config = dict(
    n_layer=19,
    norm_eps=1e-06,
    attn_scale=0.125,
    seq_len=512,
    doc_mask=True,
    train_tokens=755800000,
)
MLP neurons of a small language model. Each row is named by its layer, matrix (gate and up: input weights) and neuron, and shows model dimensions 0-255. Each number is 500 + 25 x the weight over its row's rms, rounded and kept within 0 to 999. Numbers have three digits each. A neuron's up and down rows have the sign that makes its largest values positive.
After each neuron's rows, "fires on" lists the tokens most often at its 100 highest values on Wikipedia text that the model never trained on.

L6.gate464:506527493524546532503532538550452487561482526549500516462513500485516489503502475534492476558517524509463519454465481490513472487494448486447492523514510508528480500486501476501468489494460476508528520514452489480460464469498526510525478473514520481521503556480508511541499519512496511519484471541453507524545511491477503458482506528556521493526459481467516483484544466529528467471542506496473546524446479512492507499542486522487455490515483507490480545472494504473515492467481513501502493515511467534473477508480501498474488501556430489465477502517507507453536511460527485497507539491498487501469500497510507479483476556491487531505517500514492463524476540486469514513473505504514517468466483479476520486499514505479503497514490488460509490496532479479505502475492525
L6.up464:512505534484516500523550500521498461496479517514507484504479493433492486505479498498492481552501530515438481469484491528517483564524476484483485498475506487524496469475547480493483514471497463458493511499539490467473494498490505501491509484509485499521491563507487504548458482525486524499516493549464490534548448516493496472514508524511531436506431516513506515503504485508515511529500477509490495479507497565497478520505464489518484467485511458470508503452519523534489504508501502533501533552524530522479516504496497513511482473516512508481495513469460462483511515498515494489466466486501529485516467492516571501473503506477465528508471475543533490545495541504486449508482479454499534486495544543493501515487501466533524492498477477493525491456456525484502512443538513
fires on: "9", "ic", "2", "cc", "6", "tion"

L3.gate470:496523462542517538481529507440517436489539546525525517477493499486479536510466482501504485516469489503522490485451500513486499491535494491437470491502517486518517483516506470526536481467451511466518500492479462541468509503472448477506489484529490454501519494424476482526485468502498489513520492512505472492527473517516463480514477559521513441462536497483524512482511503492491507478500480500457529472522495509478473479467467468497441505537500478529485572482519500528510498491495484493525512492494499502481480511481494513559535480516488515467516494490515487538540498470503465493488498504527499497529505519505496470498527492524466489480537495487494518492500510516508496521504508444486477497501491510481531489547498480486516466556474474503487491443558508478500462483491562
L3.up470:526475485546463526460512492499525524476514512492495498534505532501467475495457521510462453556513487514473478493553485503455473462450480548484482518500493512517522492512488431499564452468513452500470539468474491493473523511465482508492482473508498462490510534480507491491527505505542557501518489478456498488496500520475485491508458516514494484502483481448485490513511516494503535475452496496465523487524511565493482569506482539509510505501502512507512505501503518517548468464502511493495457525495534476482503504502529529516517496565523515495480544487500509478507514506472492490466493463496477486534528504471517508496518518532516463513462475478485521530529552525482519493465520529504491553496488463488471469521484552486507499507484531508498494487499547482488477498497482
fires on: "8", "\n", "9", "0", " as", " As"

L9.gate657:541495460510471532524453515524478492435507532522477478538456481492508517487487539509465490532477497491516529524475493460513534495483512439508505502497519507485536481478520546482522475504534505520458508527462486511514528504489485498477487489515469464485537526478522508534546511506495483496506526484534493445522465513437454531473510526554528535505515504483521511516535495498503486494461556480517446508431477483492479476505474481478497538522519496511456497493506485456493531522490453513486506520493498495508501478505534494518470487534480518452507485474484456494476500471472503487500524535503494535514501483533486445509495483515501531475518490450529519496498502518532488479502510516483473496501477501535505519492521514498550469483465488424457528489505516525543504494494500
L9.up657:553465505454510504522482535514510491474493520496496488497497458474521497499512483504465504517490462500494497433522456504479514490495504493545561478455485472466484527481481518556497512472514528516478489472509503510502497452513542446515500510512511501495492497496513543492484519517491500478474502489522511478443493533479473502506479513546472499484514542487523482476553481520523484542525487540504521518511442499518473497481500471487461483495501534491532485507480515510469505528493499499495532529465516507512511539525506505482501516519465483503519529473521449466484497501545451529517481525519506498515539512481482500489489486530499498497447554527469524489460430517511492477451480562503478511493524477541465450483446507490516498477536478519501515521555529512546497494492491
fires on: " all", " All", " of", " arch", " Country"

L5.gate12:528517508544501459449516532528491507520479523529516508476489503494492532509449482485502508555506488522494488506488495544532500544488511521506491541548499478521500492472544432506521495506507498464451467502494451492497531482466527519533544483482537507478459480502434514487521504538493471500496513466474485492499471514508481509495540487479507469516551545435470503515502509473526489511502466508500507485521562500506545500497499502494519496521503522478487508467507501477514501465506514519507490471461478482472517488497509506495535483483488518566477457444526506492509511501532522493521484505520473489487489530494566488535436502531539519504484533528491484517487532475513515508499503465503511502455512503494497544508537483496472496569461507483510475533511547489508496504519458
L5.up12:499475483523474470480489523488541543517513554434523523493484469517472489523522499543513527523481504536510482506463451489533515506542497508469465505502533544497502510538473486474504490529523523456524484454490484527521513478492501537492496483468485493512530481514477488530547542560527481521481523576457496467530520479510518515480513490488529481524481523518469454518495489560571519502525471494495494517516524477539500454506506474514474489490486464496508504491543499524495504508514511514535504510521501519507513526517489500515516465523491472487496524497479491451512481523509511544531485536495452507472535502517550481488503482493510529472535515479522502523485534508506500511462514479507486478473475514512521516500520486519538548495516439512526492480512466485434528487506524
fires on: "ed", "5", "9", "s", "8", "d"

L3.gate449:523550489505460465538528454506506528509508523521496500477478474478513491467479526548457476501524562496503518498496484480521478517485494511486499493451501483460523499484479489524495483474471477561528505480512490494533487478488468547494502497459513512510497491474442529469478493503472477491509532523484498463506490505481543483495508526493497515496571525517469521505481526529466467468486530487456473458536504509510533506509473478516486491513537509481499545534491536494527531446520507521487488493512538513462487522478490498482498495534492494470498526528495482553446485480498472494523479529541491504533453498527450503475460487501504522535522489461521493533484485554504511521450505495498546538494493469497479499476502543520499495506515510502491468497497428510463551468495505
L3.up449:516497480498493535507529492459492446481530492519485494522509488496445523489478489513485544482460474507459511490492549489506493495499483512454478482508507510501501465496492474526504521507499446527516513509493475528512520493493531471500469469504537510510489487517511511506516492524497490549518479475559482492578559490473517493483515489468497538452494445461511522524537513499548489492485530490532493508504510515528551506503458497498502441480533496493502493509512494469502464508480562516523469487482554494493544523456472496516487479480517536454511528460517526497478502486490484531498518522493510472483480493519533514466515481515514500436501493487510503513488485512506503535476425540526532445538538501487491518489518496488486483466468496532538489507499507493486552462487545
fires on: " as", ":", "2", "):", "5", "vert"

L4.gate440:514505464494487528498490516488468493483506517450480472513517490506504495539499481524492508520510542489481449548497476516471499470452515485510503515497462520492469567493540516484483519553480482470537494511490453493464507519513455460533452475481515484536513522523524470501506480508512529501490515483513500528484482526478483505559534502506505468515475533530482530477514473523510466487556487524514512515479469503550436516522510504490515470512485461513492501503506553547504454475461482481490485527472460510477460519475482482513473474496426489535558500471493514458557501499511508505503503491508465498531499470475506496516526526538511506506471517510503495448511525507480499567511470518495519491531518452489509490482458520486503533545500521484494497508481468517506510523481488
L4.up440:461492547481523450515474485500525502513505524477511512548520459504479510537501509501538493528505500495516491473483460482520505513478479583492553522521526466539464472523514487515479483507548498509504554507492503543483502472521478502487504485506494501527479467481478494480422518519513469515485474517506457509450520510486467485554519530513496494497455462502472456477493497517526504525435500514495467560482495467490495539493493460496514511489512483521475521458463526490504493497490531517442522485529513505460503507492481520475512538527469515521520527529461504443458511485471467488506512539489514493494489488487522481470522503486468520469489519497494452500502504477525490538530485479507491531533507455474509520479509541541491480515500512511523506510477538466549493513496525
fires on: "0", "9"

L3.gate255:436509537491461481472563502471510538489445485470502456529519514517493487504537494496499500524512484510513526534494470474519484526476504479470491508519538511497473513500500552513529518491538518491533507528505493529496508496489472534501535509521457462517546494480523492496550501506464475517532488477499484463504514452529517495496519472502452514507498473519476489451546457557531500539478519522509496498467487524525435474519504521520510524487491473529517479482493496505518532553465511497494499458513514507494501477516511515474458491518502539512481468477500512517515484491505505485490483487509507456451529454446513489541487477474537478508484532526492477480501462482484533508515482491478575482540524487526524486486491487515507475510507523532528543486455462540479475490516526
L3.up255:527512481529487519460525415450536459551520492501526485518497552495456506511497508503493493481443479477487525458501547522496480499506501497500534516539537502524502521447527539463491484405497498469496492485510521522502517519484484451483515499515461475490514510509520480495518504548460466510471529487516481482499513513526483511488502510503476508534481532482509516515541465494491545442493520534497514505520487469488482459504493498498483510492499511500477481522524501520493533519519500457487466528507536515531540538502478470468488467464466471480518519479472531519562508509507505500483527488538512506530493491516516477517541469534503544519500461518528507491488525486456485484482549518482482539512482473519472525521511489499497514472497458482504468519442517507513493506500499
fires on: " |", "5"

L3.gate384:470518521481580499506521503472491492461469498504506564518496487469504483547523517512517544496551519475505498514479548515499496496445472504542505516507522516492507471490482496483513510507523500549517506484522478478479497479514504500466501520504502499521448486448501508490558472496454496486513524491478468519476504544494480485482530467503480513465533541513510501506468525480487499472503517542512463529518544461511512507475525458477466527502501543493518535513516498513513505506495496495534487475476501491525502432435485535414498533493499519514464489456502483462465540513487473485486535506496476500507486482505468461479482499494494481531469492508510517466538491504531523495447498557514517494510505471500545510483485487506485492510563459477516500459514509528498525487504512
L3.up384:536528492540519489479476534502475434493505497498491515480465483481525528515480470514477520474468543501496494488469486543510444508503486492490506500471528550505509466462497483540499523431509485510523517495533514471494544487488549541502515464475537470494479513440506500539486493500495501539504504545475479525495502506507518487499475520487445523540515520533438494518478511513486491456498470517506499459529488500518503527492549564491507527501483490473521545467483492515490526465452480500509540502513491483495450463539528502518496514507484465461513497502488539482505460497491538506505488524505490477509513507518502467534480500485490452487502484524501486487553544524466463545530481520493492466468505497484497493496532497516520479489448497495536544509479509514507550478539500
fires on: " to", " ", "o", " in", " and", " One"

L4.gate552:506524494534488483518560510501455460479451522482483510519508498509517538528538523504487509497486501516549502539481552476460498541483514439502498490491535509497475559465468496495493495501444474500550491535512498451494476499485525480482528483496513519466508488468500494523482513508468491500490483502508493490462513506482513460501475459515509468511532526480495520547564463492515473486532537502502504494502517495514496506497506509492530501509485518516495543508512536463539519504472483492509492460490544518491523501496483429512467460533495512471520518481465525523538486529562498499499522491521529476503512501500490490481502465474485482491470496454475476500485464488514501514466502508493505487478522488518471479436512478474461474511525505556541520480515482586557500509492506
L4.up552:559514494484471513449517490503517466515492512523481504475532532539510497493474471493522514454488522517463478503458501531492503506525492465466490504496495507569466517487501543529519508529490496530532522517503476472540513494514513509483503495489501497455505521500496522543523478528496482508501519510498517499518535498544495497510502513464518537534525481550526533482507494482512513478550532500519477527509474440482505490493507516498521520471463500465535463491477486483491533524512469468473538479499543488539499477458501490485497503460517559516497504460522516518537502526507499533502519526535531452521477540477565551499541483526506479482504511492529589527475504516506466480508486513417536533504516504500512496515458490513472520488505500522511529519498490529493499539527495
fires on: " |", "s", " m", " "

L2.gate541:466504511555469467459509455504479489509526512497492528524490499526545493498498546532486515514505486522496466510539501504500454484516512501503466540451505490484485519566486487533510463510524507555520463483476492464543506486525520448467506498477523495490454489509498563464528483491551457521503512475489520541520513528461485525496527490520493561499560514474499455531432469521499525527434477516461490468513496493527479479477488526552519496499543504488490466476509501481536504482510503477511462512477519493518495506495490492484500502475503507491456469495483486515507530522474486458475502532514530509464508481490573495500531526507472481452482508494482512491509515478522494509496477490492509526514545497518477480507489491511496475480450507513492459524510516497531539523493493
L2.up541:539517493477518511508508503490483499447517522509469518481511506485514526540490490519490568491465472484498516448471484514482457498473485492498518519478525507465531549474487512496427486491510498476539472497508501482492481506478512507495505514469491458508553502483439483550478507543478525492484505474481507499525469462444518507459514489497482483538476516492501521456528487517486518541518495535489509527493529556485472471532503522465471508480465491510520472475506510501515505518488489493504488537497503507451548461511487501508510505519507498497498517491448482530455501474480466524508488544484509460560462438511521533493505501448501513522542468515488454492525525543487530487474481492509487510504518481497472475467512526521498508528504442497521538480480509460484477548496474
fires on: "===", "====", " playing", "s"

L3.gate347:552513469480525505489524488497465492482478540535506501502557505518488479494496518509460517504483487507540510492491500478453524527519498504476487529533541501517485530508582512473496511519473542511514496499508514543483509483476497488578463521477526500494543526475504458538496490492506483489522520469472552478494487506488492527540508527479525499486491467518497518462490529510511514512558508502521472463521452526485526456529519553465539498502513483484505465459515512522465506510519504482517490491492466490465496451499508511521484498493486497528493484476556490491535504535496537515519532490525505493515496472474455499499476532463510504468558532473534502453494493497507513495509485449535471526460499484539453513518539469506489475513539512473515501527528522514498461537497466
L3.up347:482459489548517485502509494516560541520531476453483465451490539473513488490545507507499481503479500513512493507501471482488482484485496500538510500482496490501474504515472490513577521486503496460527495519524514465494503525493465489537491511510488507545476455529461500485433522465508489507522522535530457478466480501482483545550508556495456530483477491479497493517530461497495521496449447513528503563537468471528502483511491482481500447517527478487472532470466501489510456459486464500459538517508531492478515513480467540523529498521478507502516530505500475476555522483533486491476487479496458508501495473487504486489488509487464518483484520455492476478439467541470491515515515517499516479499503497467489531501495498487526452492528514522490479513507520491480521490519536
fires on: "0"

L9.gate308:491520486532514491490541514486500483514483488534547489487511502502517518477515490490473524500541521496559470528524502500553434471498527503477507497514540496475455531495468496520510478513486501499507492500524490530532496488534462501504476551519471510489521514487515499466515551502506454529461544493496520516506476482497474478497490513480522489495526520486519551525556467529526500512523529484451510497499531484505478497502484493489509509505541508510459522470492545491520504464552466464537482513472527485485526534512450476538499491548467487472507478435515492547476545522510504491476533490507482488515469538537491465482520539503495490449499536503468495533506485514502507525500518470465485501493533470564536524505520480474493524508511506513502498507519472528518486485576548
L9.up308:480528462444507490478538524540519509490485525510520497473515458476506461494504541471491526518478534510522496507509504478508476540519520515515413503486491510452497547490493496496475502529534475497469528477528509522533499485481464481501516498543474512499522517543495538520535490503508504499460532482527564488484540448518500502484543529462515493530515529485487532513567495536526485482536480504469507525518506462483496535482502533492590508469529514517499509512518501463537513503512526465489532524497495483464541520513484454521499511519478462482469527468505491497498508521529518493469533514527500533516487504503469500476448482513519505469476533526524526515489494494515467474473495477487470507516468513525515520514525547479500519511500542530487526520507468518481510513473465
fires on: " |", "|", ";"

L12.gate16:504477488527531460516522480501510522521469547511521511508510500468509519464534506491461480469453521481528515564505484483491468509478497489501481480480565505562489532471437504534499497505495487485475464513516490481467485498545515477510472489488470478489489526489553516522483519516470486549527498498516489497491509504512483476521507511474519488480497548519535514494507465503516514450461478462490529551484482477514499526508518521460506504516563478478459502509513493487548532454536514515513482469518500496488502492531486493510502494585508504504529487513537490506478521493562500507481525520494445542501500506522494495542521481504529524487474493487468502545512501500485537478455510483455513512503576525532507472469507507498513485490504501485475492515514502542555500538527483
L12.up16:536481533521512476503501478482542472497508506477446482479546519495484495479504490496505530447439497487484526490484472486513495485510506442479486484521527488521495510527492530507494488488508490476501478537545561516527502540526520502484524485518460499486523560505525489501531498523528480531530471510512505491525527474525491472486524468490509536501489520499526511474522520504466557489478508479525528516501491472488481486500526549455478527499470467471465496531532514495508519459499522474464462488523488515502549530529505476508547508503491487447519513468512471548530507472564512542488527471492488500521537502502514553549524441471511493512486442496496494525504556497484506495490509479497474497514508504485564476481557505517554491480521486497503519500491456511521483510514488
fires on: " ", " |"

L9.gate384:465556529516534524527507514487498518489505536506497525519492471487534484496511500498458486489507487515476432537496500514516456494465505503521499509463524506499467509492499458483502537505530503550522468484493522487498509491515553513527492517532524513500496456457484488478527516507526469469503483489489510505458502499513516511528523516518533449492558492488500510496526491485487494470505418507468507497524500506515527487483485487515499521517518501529486503500508488497482479488497538478486510511566528493491514485504482493463461498500467530527494492499500467474460535556479502529509523554549470462471499465519473494491497512492480528506526531432539533490493499508519474445479510563550506518503516488521572536496461515473450497532518511546527464518471486480507508515490527
L9.up384:484511520455532498485497475491521470499537473561561534502483484498526462481491502488497506488445526506526516497457490505501490443502540463473471502504515488528491444551473482507478460524507482560498536483509488504491534511477524518484527514540537518468465517503546508492490516458524527522438506511523525498493486488464511486501537479489526530496520490470527526496541534498461513501536527518437502508499515474488504529479525526523465476502513542475479530518507472521510491490500493486517451504504531505492443507474500516537491506484494474488484526536501576507528518500500496509484506510495534482480526494495470486495527520489477526539509457507455495513510540523514465528503497491448526528525494488508478487515519525522549488483512490475462467507495546482518530542492515
fires on: " Po", " until", " By", " by", " to", "o"

L9.gate402:530447519500483528483510508507477483513567511505489524542474470470484487491482502501508527499484571533514489470512479504507502478486476490480529464507549487514493499476519491505481483469535516506448495500511467517503502494525530529478455524475516504492518496519522504490479529532500488456494522512518429514465498528520445520528499497472471478460516466505514487534535506503526504509477522504496458557520464504494477486525491494470473479514525493466511507479497511550481474463500503506498483486484494529512524541518464523493513450516490557490484484456520482524480537485497462531476477489493524461469496511539473486465431471475488501444505453481522487491492513500510495508504513498486527467504514454516480471516473463518484490532468421523523483524512470481508497484552519
L9.up402:488522507470491506447511507495497496458475514477508516473514497488525514512489491499455472477500485545533474469542507509522447504551497513533507529511524487493532496525486463529481477477501503478515529453535519485514489468486489533457509507498535516476481552531507491480524491500474498442485505461502531532519471497466470478486485485496502493521499511503539474512483488507474502490504500505500498522497484523472513519544538501493504528503475505516486467508513478537536465496559529417442483456488513467507521514487468500445474502478517456469517501508530500511478472490553474544527480520520463525529482507484509490487453463524494487451513463540454556542490502464499484495469476490475485490496479468497476465503504496527477485526472492512480498487501533460477497492492435
fires on: " Re", " dis", "Re", " re", " Dis"

L4.gate453:480496526482467474496513500502522522490514495458562479500473474469471476500478499495489532474536554506495471504536477474498474489490515475463481488476488484496516570450516493529527519478514504494502497525524500498537483481511510464477517429512492483496495510487459472482494470455507493502485535517486479537518515465475541494528480465484497537521503515533477517521503461495466500548500548488481450477547515537463502533538491486513496484535523501489454562512497539502533488519515508502557455533509492509488488514510449501514460481509511504499534484498483503451474498480506506468522514467493484511515483523522453528500485504501522487529506476508502521496523468550506546520481511494491519501517529516487479542496526510484455493528502499522440462477484451503489541493516442
L4.up453:477463464449532483490506465508486507498512481491529487518519539539495497507535518522471427523520462435493525514489511463503506499497486488493481494510487501507510517488500510480470517479522496489509434476545486506524491531510489463523444536501465514489526502537510485508528498529514482550495527518491538505485520533508433490498501502502515512527478479467467507501507528496490486497546514478510526537544498465494454476505482484522549473490491491501521520481508503490506493555483460491510522482484528575480486537519519511532503510501524528489474511470472479525499517454514511504467476523509471472476484490521491475482511531507549506500472500536488493528442537509490489461440506539485469444477510479469462541499453494523540502484538503504483482524458494487484509506499529
fires on: "2", "6", "3", "7", "5"

L6.gate87:486523471519499546491523512483482470501500560488513529446520501462493511522493503510453518491494522526466429459485505487496441490480511490491519501498482457496500487499558490514462454499482499509484470503484473487519501545513529540493464485507464539497536500490523511487449533492544505499527438484505545504533491537463490509489496479504490486488470513481473453508556531511493559499477517515491482499456477450483505492494500495493477504502482539492489509425522508481502504461463514490483448454473481474515489495488482506529522465542503528486505487460487498531523485486482511503530499501510478483513524527531497526509460515513503480500465492477456508465512543470521472492488473484495509478465523491517522490466491476525496513491467467512507509532485506467562492466469464
L6.up87:535480479506505535487548508521554526489486526476567492563493495553502554488506502509500506509500468522472480509507469515506498501512510535505502479514507487477470531486495487523528473502491476505462477481553517526471540507481497529449481520464488477534504455496503474464562497467467472508496499521528492517506494500536491522494483517488489523504511496479486519511457455473536447447491472480481499495539485505541532551475495515461522496509506538473463501546471491466511485519514522560479486480496491479498479491468512511493470507498543504444523538464523513489477528501526516511520503491472504478550503486517524517471479503535504503450491466468499517495485487522498523491503496508493515531485503467494492495511546485528459519514483516474541462509546498487461447451493483
fires on: " re", " dis", " as"

L4.gate616:502511473501450560481518521489487475528511495521540504457485470497505486456492467505479512503502483469515546513495497483501458531504502499463502472472528524505481455498528446501492516505500526501526475485488470482477503515518515545529502486538502495489511459530438510530496480509524505494504490466468467463505481537465526526479490467455523506543533523501461500493472497477495493471485520505493474523512558475513531487431456516488476530516486535537457519449509512515507474446474515547536538501508515535485444472508517457491544457481479511491512470477536523553517478497538488496533501526525536483516449528526497478463465500485490501473492501539483471512476506504535516460538519503469503468504492494473496525485534518499511504508494513500483499489491535520483511487491478
L4.up616:510500528466555528554530511559515512516477515457492488463538526506510502496473521514489518515507491482522464508503480548530523523546494504456518462452546477506488527495504488522485491530487482471500545525476539499498481485510497501503490512500506504465502456475454489505507458530486483491457553509457502432547520501509494518534491462485477518493491490575490489506475492497502531505541474473467523512522540510480570471510579512481515493465466514488470531477500495498503460523527504486470491489538474523511496511529470524510504522462529484516498446508535494533480492492507482513486482528491506500499528502509496481543545495535545496519513496493467490507522490495462554496476447496523518491476511535502504488489525519516466494486497503481475490484493480502512535474520511
fires on: "0", "ing", "s", " enough", "5"

L12.gate48:508490498470470484470491510528525488433508496524480488494485503459525524512496504503503519478482527520512546478507507483455522469492506497507490531494519486502461502518521494504495506502502515513462497521477501484518568514524490489522467501526509536501538446497498483486484527514469441495483498487511454482494493525486579504514519491508525441521538461505459491514504504513534538462486504545523529529477501475560472441512493487479477469504489544504501477497592516469508514490493502523535501505524505482497496476473462495540477466494528533511574485423514509493516492514506480515535497465443487517495497501512508488494488458495492484502512476487472494505525495518489526527515474514522485455484489475543521473526496468484507471500494519483477512464475512561524513505499468
L12.up48:502482508455486533457465508483532491447456497501479513511487529500523498512508478515472512515499503529479506429487503445474540494489519500503474533534507496494470461532501482494479517514541499458524502505527506516461519516525546550514495484488459522488512474481486514435500525488476433497551491504492487474522514539499518542513490541498497479497501481488470501499546555480535518516497493529502532555497547526561491497500475451453460488495491513510534501543546475492484495521478474495476526492495504540494498498488501481516487446503530502530498486483500501495512476507524496486510499471481465476506521516526468505522514504536458467459490505528492483470519483548494500481487475490521567487473491542558510465503491520511504481483512484500479446498528496459479498490487494
fires on: "s", "-", " ", ",", "ation", "_"

L3.gate419:536520459504457438503520496466530459444495553535534522437515525528496516522512435542505508539432483508488524521479484497506511504458502492533525506483550468498491538480505471493489486510482502460478475508530523483506516521497483480506444509495524462498494496426497502486473457542471493518478552475519487476496500514499531447504494525486533483506523487476497498479519523481531490475508538503541501495501479471482489513520500498431497501497520492474485512498518511513494501499500469522508506509507493521493517497464520466515514518518518510509484517495501491541480524505513469558510491475480495505498486532522470481519524495470492508503541505508502476475515494492449494545524544484515517497549495474528503487530517487512448467503487423465489470507524489507503506441526482
L3.up419:528469459529480492534539467491531446491484498501540482484525522477518523507468493550489452506449480511510480510519465522502533475525560529506524489504526477482504525473551504487545497483439486500493510541518454529549494508562541462479457533502539496485489471513485456467418498546511473516523512505506496451436494516486511457511497522510471477488493481490517449466505506519516447502476506523469504479514491494508545520504517496495523467523495461508512461507505507489495485456455508522470467488469506493492502521507473493527506487523482497467525483507523496467498526541496454501496517504495510501522505483506481518484501501493479535516502477470492515500474454524493460484492511505520485526503548467495427504488534498498495495487504477499526485492468515495473492503494491
fires on: "-", ":", "0"

L13.gate218:535476503521516517506511509492486478447500484492521549467504502497528486499487508479474541474481510525480548512468500514520491441511524473526548490501557490506497545487543479521514524476492502505512471489482522516548465530552464478533509488481495478522507505458522452509508507503483512495525529491459523482524492482492517476533491530494505489489524484525492506478506455503513504471539536479455547522501445519524530519485521484538509491509524501497498471520535543482486534497515488468537502490524509525442463473500479488456489504510514474502516504473537511492511528525545468533488513518502501529488472492483577449561538527485500523546489468505491502504458497509478487501519503539537502442439511502498512509521494518434495480490477498474492533488486492531513492491487513
L13.up218:500515524455504487550502489482523506489530491455467456496468488524457453481497510466485469479525499481532505495535505490511517535452541504544523492508536468498522540482507482500507506515489490500524492503505449568461472530518503457480524482536530495557478514483492507488492487489538524523505524510483529535508452505473506459514486502503480540499484474516530524529520448479496527521519499469461475513467488477480490479521486509513481522488504529486510501462532469510503508493533502471483522481492462508462488496516474493484522504497516527483507476477455468479514515507546532499480467490476476500506412536485465458550515510511484503536521479500536473499498531532445503513565504507548492467527470513495508496472465503480518505461517490501538522473519501515490501537482526
fires on: "2", "1", "8", "9", "3"

L13.gate377:509506513516533513539546493498539491556473503505501474489494508492535475492482494478492528495527519501485476491520505503467494484507512480519515521519495490471499522483496515503498493515464521489490485477512490500499478480510505482555491494474519464506510481515493482522479461498493497483488508531449498494536532430493466470538508503556484480477506515465491471476500521443510484484494552508542518541471517499496468515501520492478507462514492483526518477532491513488479477525483515498465499471495489530448484528503488496408491525546519472518553502479491471499463517480499489555543537491543518539464492508533557528454485548459468482510476468483491508543478476511483542473477532513521492466452524481491517487536482471518504513543528462494527532515495511497443504534505510
L13.up377:516481528504488508526555499482504470506508488516504468516483499503489475497446484467476497477521500533475464455526498515516472518456491550489455515490496510499481535497477461517539473499523476511487495504507467514500523519473509510513469469508502500468496511500458511507484475476471501508579460532469483511509483479513485487482476513474505519497507530509477534499522486481522509518524480509495501525423526458493481497526508477490450517500491464521512541454492505505485519493540509487481529493509526488495482484494482494553498461514480454491462525477482531527509514501488493482451506472507513487494505512518485480552552500488494507479529530560468545483467542495529492503581524475449512502501512458476569500512510483462513499471546502464481567470518492498504503519520480
fires on: "2", "1", " television", "5", "^{", "9"

L3.gate496:506483471477531548461534513467506495520502492506471507508528526519499437491524536549515530494492508467497547477496520487468501483484497518480531510536463471499451498500564489474510512488475480489521486498521530540473513501516474488501508551468509532490511478497540451506467509547491486526498521488466517507531505554479491488525515514472518464504506494500493495484523492460489524556563491537521511547489441487516522450517519493482545493492473527525510494477508493471549482474537515508477515478481524469497511486484468506502514480467489495500510534470536480474519486469475478538499487472540498497457509501517501538544493504465485496520516506500492515458516477520504497527567449494479480482458516532533523475507493444495513482543514457479500489485502514514511530511474463
L3.up496:470495503490489492507473476492471550558536498488510477473527530521499481523506485494491461486571529473501533523481479466505495484491456455490507467474439514487524509564510538519463484531497462506485420493544494503527518489477485465494483496490472496473511464514494497498481512483523502504475501500538510447477506478481474463532510492490498493482494541490475522534460480471493489509441477532499498483506510477521511470472529523507516493504453470520486507455480552528464482474465530508510497517509504492488523501498483510486530540516494522466489486478502475530481528508507510448492558480537497530481545475468524539501505470510516458503515531441516483507516490488493518519497471517507464504505516531511498541538485479489500510503537512516478503494476517505474498437526451
fires on: "0", " pair"

L6.gate568:531480481489498483511544527492485517548478504487473478477488482461524489526535433465460520519539486542522481480456493494490528519512531481530484495465524493511471509460496530475467523529486491506511506490469461513481491510520482513511495507497557521515485511509487525511484478524437525464489511474523505542511486444513510472501467514482514490468499501470494501528574461493501562505492522476436499510543534543465511525520530539482510534527503516532482551505513549554489525478505466511474513468505512518508480505481505505524476475545489487516516476534521515507498498482524506504466481500470470487518454500486505527522527464498506481537516531499536486471541482536476513536527515449513531535511474518486482485494497498483477535484508488527486466524504526493473485498542490
L6.up568:508446508459465521539509461508514488515488509476516489522537463536544528487492526489514526490477506495478486515473512521497490503496489452468562496469528478497471524547537495473525536489519475488493521509521534537468538493509498570471524524500506510508511490497449512516503496511503519528477486481496507460497501507501546493528509503513527515489459496466525508529503481489570486552505490492514515473507469515476522502506544514540488544494504482497462499525511521465496532522531510521458484470505504481521551502457432507516475518468500514488495520508495539513483511521516487533526510502499469510518477511507474497534503453529541452511527473523561507470505498478479518495519489515502509495501544483502507491463478455515489484540488510479464523522542529538499457536475440
fires on: " m", " Sal", "nu", " election", "ax"

L15.gate669:511510461479510492504523498493478517482475515543520490471512508440534456506516515536506474566505529525492520485488463498492469544529517517489459522501501534519485478484475485487489482442516554505548479518479483505483534514497458488528523495490482470457507469499518487510512500534518482516490484513493506505526499477488471520485511503499522494540473495469518454527525500482517465539495449544480443473471517497540518547521524484530521466515496554506509471513522509493481524491478509467525475491486486484497522474486524530494522483521501476529488494487545452521493493519539459460474490466496495496463530519535555515514489478511459512481530493475464495471496497516514514511462520475513475445531518471493457505461482489491526479512510483555490462549537472469519516499458505
L15.up669:505502513442523512479499497505499538481477523516544477501504480509516481555477504491493469566505554522522498467484453512504513466558520473523443524498516542503498473514448549495492426526500544446512496485524506519487512510472481521479497488476510519482523502555489516493515508523504513542526497476554516542501500486489511542479497507536516495537504508493524516510453499475501499512491474531501471490477552536539474470518518512449514455493527543495483471520553466512499475496471470510551489507503503498506499491528518480509461460514510496494473495500506492498505481497521510461497484478471531466505507526522513454494478461516500497506481526479492485483514501535526499483449484479499472525521440514531508495496502489489515486495528495484460472543525499490497513473504571
fires on: "5", "7", "6", "4", " Ga", "s"